Weights of a small transformer language model.
Size: width 512, 8 heads of 64, MLP 2048 tanh GELU, vocabulary 26802.
MLP neurons of a small language model. Each row is named by its layer, matrix (up: input weights) and neuron, and shows model dimensions 341-468. Each number is 500 + 40 x the weight over its row's rms, rounded and kept within 0 to 999. Numbers have three digits each.
A block is one neuron, or neurons of one layer that tend to fire together. Before each block is what it responds to, as a language model described it from the Wikipedia text at the highest values.

Responds to: Place-name continuation slot. Tokens where a country, state or region name is expected next, mostly the comma in "Budapest, Hungary" or "of" in "Republic of Guinea", also "New"/"North".
L12.up188:549495549554578549466566503508494502555469474543548502497512530512487423550499479486494534495571477552498477514473538485461527531526478479542552537514453477408438511468417553478445534471509437550488529473475444547544510445488462516519445474524486463500511539516509552506543543528542502448489524458552490545494498512457473553423565466504597565467527499516535473497505513455474475467502
L12.up227:394448503489476502498537473524516518474457504488473442455420500519489567456427522513448531549466521595489435517451479454538495482467490520575417509491472445516492628539459506498460482515472455460422589500506475502550482471516487462539546534445512524569505507560533435514529509539422497502497491437490510534607480522497489431466481501546494500479546467506481509526465562485491574495539
L12.up315:484564485429429484398613477508498485483501580495522483470555458469484476476490543499539527514559460514450510538512539503552502557452533460522515504414423493462464482475513550463404419493483585566556547570463486492415430532554485474503510495506470489466476444543552494472499531484483475456531528459548483589474525471476468441508479495494514529477536535475585584489519422529469408463551
L12.up419:523517493446530551479517487447486470580474433475434570525499528478454392500499419479495520442548472494518469505547408424507499491476614456534524492448507559473513491548548493465487445533538471510487528436525471420603510483601527501541475529503509508520490447525505507490506490449522498532499570509418444508457397442470436577504462503528521450494457398597446524468487492473426550515494
L12.up520:509513488467508530547533561497467483507535505511610515519432500547500522558487511465525468466529503483432496489535452436445466487502562380530480517410554446503470523456476522506513552615493485463474509606455422460555432528471575547494485460506442503519538494531576435576479466470453519420535503456465403533509506518502552460458450464469556483514517486494488448486431459415525452420522
L12.up1845:452456446533493496421485510512607500495427467429474498473470491530477525522507454538531493550494470471492479527539523549500522533428506440469495544420558463503518534479481488523440523538494462492539505460581569453523496533524519454487544418503416487534470478509554496415485508443504512493516502462472485576575518502468562490492480565513505491453543598464550466525536515431517479438483
L12.up1920:536473574513557474440550485509574463464528482469482511459460541567534478562514451547448533483504489474424480457466499497447486533484514449445497513504498465527504495511469532545505565515442500469562468588511503532548468465506501497531553513457484481507509505472532524456412561488507533497507487479506407515514529578513477491461592482507498479474441489490498492520544509454537453472441
L12.up1977:489534477555494552466525501493508467484522517543496506466495493528453502566419531529426480564537565467475486558459506501536460538517507570480568498426445435529495537528512559521499512524484596527441478553530530559481529447545477464556541514536461491462474518506486604448513483554424506511463468415503506541526431521478506366476522496575510536428511523429490530486506493515507532476513

Responds to: United in place names. Mainly "United" starting "United States/Kingdom", often after a comma in locations or "the" in legal text; also other country names and section headings.
L3.up929:574536541462533507466502399426534475490503520455440492557501515508540516475536488502547509533481483542502521494522540505522499512450509507509529508551554483482560497524466497512528538467567428489539543561429525571497475501507493492491539492535501514494448500469483538490515461532484504565551470441553498483516467527486506521498524500529516496535562474433472516468487560485498489520521
L3.up1073:547480481453476495495506443513511505423507427474536465476495525427532504520415485587412487453525505530486445555429453527531495504546500439422555493513550473467473525580482504451475458505510517492559459526429493432536455510493475459531479437496490524408467464558536565533517460518505540481519482552523574507532427559485416536525515522514518497463413463459492542453518468580517515468516
L3.up1080:459515510500493445454556466463481504468466531476528519513539483464390454532489419518423551562506463456523479496558482526530485549503462479534475567557569526464480550502392476457480497485485479433486521526431524437524514529550453577580454458511487467530541465495475460450523545480524519495576473430511571515470493489578576491525499528546469484476497471525561480456516507511524513524502
L3.up2040:447602422482437541572441486482486473486492551509569476513522566489499519470531592496453528525509518452459551454534558530515517468486491527533497529499539481476563473537489493514390508500510509458506455459555448453487506538518491511519519561510481461509511517531488447498517518508558523542517476473457518485478453516519522498506458547553468379519438492463473530540517485448534575522503

Responds to: Closing quotes and participles. Closing quotation marks or brackets ending a quoted phrase or title mid-sentence ("very good indeed", "beak"), plus past participles after is/was/be (launched, held, constructed).
L4.up424:520468527498510513522503536465585586488530478511525434471511471486545561480540465525492520541449435537420495445522424553522494425437499511481464497515532545501497521443565462427553489538498512435527496606511451485535525540495555516457521480501533583493496408553461516471498486462446523553496575484462390498455482503554457530520490588535560426456518524493428482487524462484526461465495
L4.up807:541502560442496475464479533454449578555438448515462535485465503451549496494438450520463500473502444474480463537501475542491468428455596488470417554505494616533504551486497461560487466476508456560468482517594494517597532527558471453480478563486505476520520485498497497454446496488489494511576504501382497543471543495565544504510521475538520472607443495534399532450532509460502494489446

Responds to: Year-initial digit. Fires on the first digit of a multi-digit number, mostly the 2 that starts a 2000s year (2014, 2011, 2000), after a space or parenthesis.
L12.up213:498454508532444553475537574481505502435536537527481511514437493531517488497500517477427446425571483461484499480458558463491465487448522457511482441535526511475491527536461561570598516438524437492523431512506585527533521480452501505488500459512539555515592463474532504433568546503517475450437493515555452503550476398543517497513475534483482499440457480510501501495545547531458519506475
L12.up378:480502493483544516562449532500532513485422490541430516567439479498494469405517487460521509494545488518498493505465584415445428496478479519470523464476595515516547487485534481460562517454484432559460537527498558479542470461532423533492510520490459406499487533429458457516538500485442543532497517475570512462503451433491502509591591453532455503565496499530556436511518486502511443441506
L12.up917:507487496491492466550501529448446468548514426552452507501482486558498533549461499452488473478521521506507541534468570411500539490540471557539406544420495521481470513500438541494584533514461507477432483523492554494420505537570493471493520520488466497544479495511495501548520510530432452396514528588478435540455478427506586498452563493538460439523447540509522449449550511466415539539522
L12.up1490:410432444518500503454469545502525515525518511535473499516449463502480458500549468543570550472498433526517489540555544532532473534437501515456504542540514473612511524501507521510486538476467504439445479519523511513489512579488531555497524461515416473525468493451552498486499440391523526489552542511479446375449472516551478478455444468517543407506525496571489481472463506493491491458579
L12.up1553:451528464491569472511475516451502468588548567526501446555517528500497461520407525461545552447600468488465505451544491461492502523413543441485522433511466504525563536490574512540440510546510529525442504514536554497523481515509520473439505441466480488532432517446528497489514491542497461560589483584486522465451469478513520470481533544502449461551462521464487537542486461489451503488540
L12.up1576:521582544468503523495545501498506535496484488522526516525623557492517422445446541426496511505547486554443518452516476516559569596492499498454442436529563483550504471489537547527497522535520528537485460564495487498446493509538459543514503487511486549479518516517551456500470461520530470503564429501540468522475481514521576532411450507503576381447404542490496479495477518597556523524448
L12.up1810:478489564477467539450448442483540441491522471528432434583450518483500520497414568449490443489464511492434506520480463444468470570466520388564457476430482454527527469483507469517511493443499488507522527499462499443446434520569561506501540481506483519514506440452496454487518545548525508521512582523553546474521546450478551537541559525568478467470500589442493535483564487487507481485548
L12.up1970:515453485456468428387474510489558504510508466597568466484466528529540526513493505447514520500537450500521495466489491460505486563462593481490435448589467511495544483475492482554498514516465479522453514546539466490453466492513523457526590410517599525495495577501610454524480507453508484519522543517516502483501452541582531526460554559484519479528522525417494481492508440501432480454495

Responds to: Past participles after auxiliaries. Past-participle and past-tense verbs following was, were, be, been, or a subject, mostly passives like built, held, used, designated, managed.
L3.up223:475510553482480457526481446474547513520451525521543476479471509458482540538485524418492433504496447444433509507496484489624456472499532431529515496528485543445491468463486513554532488488492490502516516533565501476513500536503460431458495649510545467480484554518459586390512545466451389537581589485496489486496486439496485525461466495465504447541485546507488485499510522510389526491502
L3.up659:532557585510404500525476460573471504485466505495474507485552484462498530531493467518505513455494505474481485518517447477511466479475493514487471531529495504469524458491535476600516492487507502426536448499528532505497519465549482508535439454451558569496456487534387459416490515492354479518538494521445445571527464490496450567445550547632499468531449507482479481510511500477511481463465
L3.up1610:535477503545461559582468503499547462433505504496477542515515495490491493523507479513538479434450557499513527540493474531514528488551488480413455512510478502494501544487482496458494467499561454577464625491544530516471470521475466481543469544471481532462538565493517515531490442507530507472485505515544474508535488434396465528548509435546447523511529502476530527494386482495495532492546
L3.up1838:464507561463451500532472506479519430522476532485544478504528495557530494539525533427493507504486456530489556450508505497632533509525547522516489477465490560404506435513491503455487479534511478517426545528506498527535527498480494486497485471506537530451479479445535525527564499488509452506490508522521531472525496481555510513382493501538471482552501569460499506562501506420500527449511

Responds to: Passive past participles. Past participles after was/were/is in passive clauses, and the final piece of split ones, such as was published, was completed, carried out.
L12.up230:482419534420475405489475458497502467516470456465517451491537554466583516515559536485469552512558555521446478478463513460551494477485517524477488494515436444475542494478463538552495496438526505530431437500611508430548544504488466524445434509457509412481466471594559547540489513462512552509459486547502499509527501593525571523519466486554517489502480567439481509459506558548502494540450
L12.up926:542527499458551520409457495546501409476491448526504563461508561510533518494542575502468484508452524422491503485527559541520534517462494580518463483486499503575505506471574516585434522527524490525585484518564589547524580447515475518489477490524486457473445492532436459486526480540563490488549512519530470479487518454523491530521535483526452474522520481477543513564467513479508500560537
L12.up1346:458519479596559576510486512437540461505498485494474482607483495576448561481491532430537492507497372449515514469512475500539485430479588496501441460545457429480488500472511466468455466446540539430470504478516500492524498518413502514477486495530541501476468527504438521523519475470522491542429491524438455499449500469494485469525466506552516470500465462525479567494541487545459529479547
L12.up1506:437589478543530526520493484445516453535533528542474545524498519507509530492483460518554522460424460481500438528480495526502525509460544535538415520501463431505440577506505563521500495565529512510534546558573477549455470512474465468509485501518614506498438537539505513516493508426493513520452513507524442465495474514474462483505552495484535567538477484552513406583507515563451503544460
L12.up1685:514523522467489470528449495474587593529498491395625565490522519510542600550515516390474530503500472491429520497512565421460484481500586510440505471580490417465539473485506644520473456536523497487537462486539587449526508520481453544496504445465590494525472511460481481471508429473467487480521493482478388505533496520424543580478511519572544505543541573488462500460480505548495515526532
L12.up1756:478520545481437530480460559470547495486470463456556534475459501469485481440582552423429466474463525511520477468525508518553482553441491468491478527505523480487483493505513544495465439505497548457479499528546647454496432537448465598510459468406491507534406506512573515482525461396490435533524451549458457463487556479542499586415481532606504613565504462515437467530486500485499489547452
L12.up1950:440537471503524513488477528441457519446544584456489471441457612478489537494516487456449501440481469474487456525523520508525460476507514521463544547543492438570500542471506534526485485472585551538520521546530550479516548532502540486546517515489546542460448529561499459487506470503473549571513481516498494478487546467537447452477514526551509493503446442580495522511508473480510536573470
L12.up1964:476542455470524560526475517500567519507493442475482448593489553512519454520518537531482472465464486522513511505487572519550478418474529520494414512506479478480505494519507519416577497464529516489476550509537500509552447469457481513577485463382516545449467499530587501514500562533522522536509521482524429497507529485434506509534472486525495511496504556452442476552486467536526434505457

Responds to: First word of names. Mainly United in United States, plus other first words of multiword names such as Los (Angeles) and Anglo(-Norman); weaker on word fragments and == heading marks.
L4.up1407:502533557521531488529488528441503475508453421503540488483465532523512473542487535526548570517483529510463508445522416440548525475448495541473467565579562470472530532573473520499482481517496536510492520575491462518590524472469486582528480500447567595499496458542538487503538448560435503467527454489511536457448513466459561534509455599500501480513431535581517495518506547492519523527449
L4.up1676:499518528472513486462450505551517493514515467502551540438429530532480463483491426505483558486470500442454540396485496491544529492485453505514530456458510521492437486529520509483498482505486452455523468486514473476571457467460502513559522420496448461543488541483508490479503547490509470542561446488460527564510487455476478555461560539512512547503461527546468475506466509502520552596584